From a checkpoint of a small transformer trained on Wikipedia.
Size: 8 layers, width 640, 5 heads of 128 (1 for keys and values), vocabulary 26603, 68.5M parameters.
Architecture: no biases in attention or MLP, normalized queries and keys.
Training: a variant of Muon for these matrices, 773M tokens, 8500 steps.
MLP neurons of a small language model. Each row is named by its layer, matrix (down: output weights) and neuron, and shows model dimensions 80-207. Each number is 128 + 24 x the weight over its row's rms, rounded and kept within 0 to 255. Numbers have three digits each. A neuron's up and down rows have the sign that makes its largest values positive.
A block is one neuron, or neurons of one layer that tend to fire together. Before each block is what it responds to, as a language model described it from the Wikipedia text at the highest values.

Responds to: Linking word "as"
L3.down25:134126166123172104106085087095088132127121129105119101143110146159179094078142093106122084161122151120101122137114163113134104098102105129080097121177117105159131136111166093133133138134150107134105128087133122132119156109130084094087122147150155145133108154096145115174134096157135166112080118110105092151100150118138109152148124144117144130114124119157119093101118120095145106134112
L3.down661:168160151153118130118144126177165114089131127115141117165192099149092071102092093132095138140095107114119109115132127100136109123163200112118127119121138122114104112140106119131133109097112162148141146115127125145132116138138107127118176123126125123122184103098129133111181133135146095138131125131144112143119125135145167097144170131144144152116096111126141106140155126150125162173131
L3.down1125:133132124110099134122122132143114144083118134125158137128150156139093144134120136114078129131139154177133112141171132109126112150167131147118122120107133103130089120147109105119121090109085117138155148159159094150135151114160122115117142137082132161100114094110096079167106147126111175141153152163109138111157144136095088141150178164111154116128112131144099127109122094157141116101158
L3.down1294:112098129110161125124104146129158146143122130151158097131144101152134135130143115092116094153155127152136146075141116097104144117167135102116128141131153105148153097124126139144072092153127069096148143124103136093100133086115137152185138148144114118151086105103093118165134119154141147128146120151134147164127143103112075162113137077123124084111128132109121107154085120140131156113109

Responds to: Date-introducing "on"
L3.down48:145140121126155139116127122142122121061136162164163146121146117131056116144091096135130069144149099135150153101170102095164142183117124149063132118126097132150123134111124125120095151165116189133148152123144126071122161115152109143123114125112117166125107099182147138146117167145130131105126107102147122139075113109139165049143110066174156152106093132136147111144171160126122121087135
L3.down845:150110157114113115102102082116119142078110152125095135151136128148135149151149133147120128132109180119134170141125144133098125134118102118094128133169118168141104124122140151158132140149088130118147146065132151129152158101109127144143152146158133106116155145150121155100145127103135117160146152119119097132117113123165144133070101173135060071149144136111116097114144107121120136148136
L3.down921:087113112143122122162133079115106107141122156156118139140112145134156132122141139116150112109076142097137125165140175101166137135110115202126071093124143072122116126160126146119152077166118099113114112119150111155090116148134109102191118113172103160145129119141116102127146128151133143106128161085148136130115089106176156154120097124116139143164123120107126091095138099103082151130156
L3.down938:103136159118144104133126162111160147139098127125143103159122100150129102128160147125109138119140138134169152138146125133094186118139124143128128138125122123115111073157118156118209136096150113081141108134123151121099111102116128138113151159134124147149122178074098132125175098143083133139087085131133117154126110084138141171127100101118113114111098078158115095117118123123150105163131

Responds to: Framing prepositions On/In
L5.down344:163123129148114142144119085138117130139083140131096098090126120122091099156121144126104140133128092049141133174142169076121110098173099111114110123138104119100123125100096117091134133167114078131122153145150143131123086101144116162147144141166146093127123152121124149144146113103125121168148152081098108127137123111098104159152167117075133147142157058101097145101156132135116107124152
L5.down1353:098122127125111107135166113137088109089115113138121154077153146121140109155121140103121145127135110163145142123069131106140122143159109129104091116123119109135113138113105174090129121115100135140093120119128141133112158140104118132149127158110164105140123158132161179093121166124151127152143165123143136138111141086127128094125151112135160137101077163129149136135133128117120127137112

Responds to: Word "as" and related connectives
L4.down151:127130129108128140152079099154104080135160079149151145120142118108145128128185134128154123134145105174106166093182132105110135150180184100134089116088117118093113148154093161122137141171132060112074173130172125145102149117103129131090113105089186131096132163114145141143103113113134120098150132148094130127104159178102124133135121147106126132118106140098113124172125165072122159123148
L4.down213:111157159118130119121148133138150131072133109170185155161171118144144140119120120127112121107118138071084138111123150053069122157135092126109123122111149090154106098131093131136140185120106092114076131101139126132090185085151137087117149130156134137127107128158090140114151124105136103174135124131105209105092139157146087098087114118114164113140143147179136120130163098128127076167133
L4.down294:136143115097139146159109122125102166166132124081107116115096155116093141089176166154115110156151144162121126134180123158101153166070078109125112118133117092085155139090113138168114123098139118150114162134141119161137128127157137104143165129101147127085114142132097144120115190122125102158133130102172081152106128153118132156154114135149159168146098132105102148069108130155147109139136
L4.down303:123116145120154161141122142149130143157129096103137112118140123120144143108104092145182196107128159141127131169167126118121123183088141118138112081111121122111160120065150142129186135113100129181117157145138119130110157154123116113122135141152126162143151124104119118120124120093081116159141179096134161129112180157138131069115102123152125139140099129144155121129166134132122117099160
L4.down314:113152098103144128144151128137124117166133112143132117143142150130118153080164100138112091125155095102122110124136170149102164132089098132094126154110110143136110125139099052134112131098136158145116115177134139140130146130119120103110111124114127120105110170076142094139151091131126107181141095160134093120127130121076116134127154124104122139140157113101130152142131110089164101127115
L4.down659:143086117128130122140086127147136139121128132167128122119107122134089104134151144144116122154134146135126103144155129151098173127071035150090123128113168113133165126142095132141120072127085085126118167156157125135110085161171087133134142116121119122068171124072093150107111093125127125156113142107156111155145103109117115136131168122092112142081167134091108136127150090136101140125154
L4.down1057:071105125061154134153155159168157159121111127165083106145080120120146100151137129106090099120126173118133095112128162144130130159112104148131110135104119121158130140083128120129129121148143124101147131170148129071134127121149168133106100151104144106093112125129139119131114094064096133170093082118122126122074128190125121063152143121083137117122117138157127135151195118127126123112096
L4.down1429:153129148099166061126097163160141149129144116166136086128155087188097159146120100195186136145133123113143134180113109153089083130077086128113132116119144144114134111113157172079129119117098107112123151139159113132085150121110074138120095126096134090159144148117144108156110115155143142132132113086116175079121104135091132152102131122154152154126120145161112140119147112110128135150092

Responds to: Clause-continuing comma/and
L4.down180:147109136147113131129124111144117090132140190173170110126134092101110144134097103129127075193137179130125081125144091095105161143125104143205112151129103154113108124139109126135128138118119113122142109121113160127133104144101111115127136116127092167120110126102113125167131128138153138116142162179120125097126148141139148111101135126106140147138118151132138110165140144130133153133118
L4.down623:115101142115126117123101161161103121174122134150148176134092157146130084123113144095125093072152162109161120130142164071093137151116121131151133144139101146172121095078122057118141148081071110143122125115137130148137149125128111131122089192097124141135146135117112148174134131117150107139187137127129135157119098158125132164094089135151119121126140088150134126104084132118126142176135
L4.down650:085135120128112153094156077107106155102140119121109111105147110127114129170114109172117129120126156121141103089139105126133104188120168106157115130144112137105107134124127098109137110144124077143156146125128152138070148140139154157134128154115072085152096104133115174164091130121148136151117139125157114110131110138126119148176123149169142122100156113106136126142139152110163121128111
L4.down1356:157141185140136152138157124106135161114117112150096102097102119117122096108104079108148156113085161116119087123127122127166137149142146099124153126144099137148102110106138114104111119105114112121125108118123136154086156149100095143154127093117142095122140143142094097112103122109114119142127091150130139125102151105098103111121063105147122098084127118113097118168115138111124124098121
L4.down1524:123098156076165118134139101088150128113140174096164097127148129152109085103129103101119121122134133108091137143158121139140119124090135135127158128137127144123146082140125118160125173084086154119124099113106126119152081150165125113150186100116128179109113135128111153102171114128143143101168125154103097129131189132141133158112097082112099117162143114146118090135166116143116157129108
L4.down1600:112127145110107148126127097086105159106125149140121113119111099090075124144126146120152137115162163123152160121127111113109153143103104127201129177142102101168149126130163128083073161105138113139152093141145139098149064130120131098153103111123107182130146120155086115134097153126090161107107150118138119117153089162120089110121126108139121059101158105118119101061129150103169150162129
L4.down1603:104127130123079170119133083139140136120137161113113116124136133128139147161110115157128116141147177151083130080141144100127088137125161163133125138135137133150136168111125124059112117133085079113097089114147090138082143105111117118129175176119112155116131117105105139092099138147101125106145130108169095127148091144095128138162130144162078126124138155095162086139113128157107101148123
L4.down1708:078128118090127122138101127131107127131151152110115125097103109162123137178139093111120126115155145131160157163138116123100132141165136113116135115088132139153156124109109135163122114118198140121112172122127131136186118141109140112102133100124172131139141137127075116154119141094142119148128129171109150112169083142148151122111091123035140134129138157118185137090128136165165153161123

Responds to: Clause-linking word "as"
L5.down222:129156160133116107141090153118099121103116129174168129137131132145135145115123119171163100126128144114156088133145112086105112137121140151124091121129112110137134106114155131134139127134124096125142108145146147093135167085155152116073080150146129105133159116128124128142163130139153170099088114168114131091115170137114168115125129110154156119171156163113138152171131122142113137119149
L5.down1339:133145123140142148136137158146162102092132141124175108112117133147126140140148138149121145124110112109116120114134154114124200107177132148108107134132133149128133120114125096074103103137133166111151137121118119153085145091111076129132149056095142069105120113111108114112156163116154144122141146171111183075173120133134132089108091119146145165123123122094118142130122135156126130135142

Responds to: Clause-joining conjunctions and commas
L5.down430:112123098118162135165087137153146135159121147137135146154088081080127087129091138099096090139146138107154128118104135094164122135075157117156088127114114110093165124114156124155113150116123115130126111122160168135124103123110083111126119146101125125116077121121076156134133115066081130092101143133146127095182129136106140161122142163101141158118075122155091108141121076118126083080151
L5.down1305:110079106148126129157135077141178151118112125132141114124132144124163078145131141123120156137134156142098119129160114057133122150123131131174068108140145122143163126142142121142105136122124120144102130063109138126098122114139114128116159116107130129113137143088079173126136173089096123138178168095113137148155125105129114129157105114111157089121137156133099169133154157134155102155118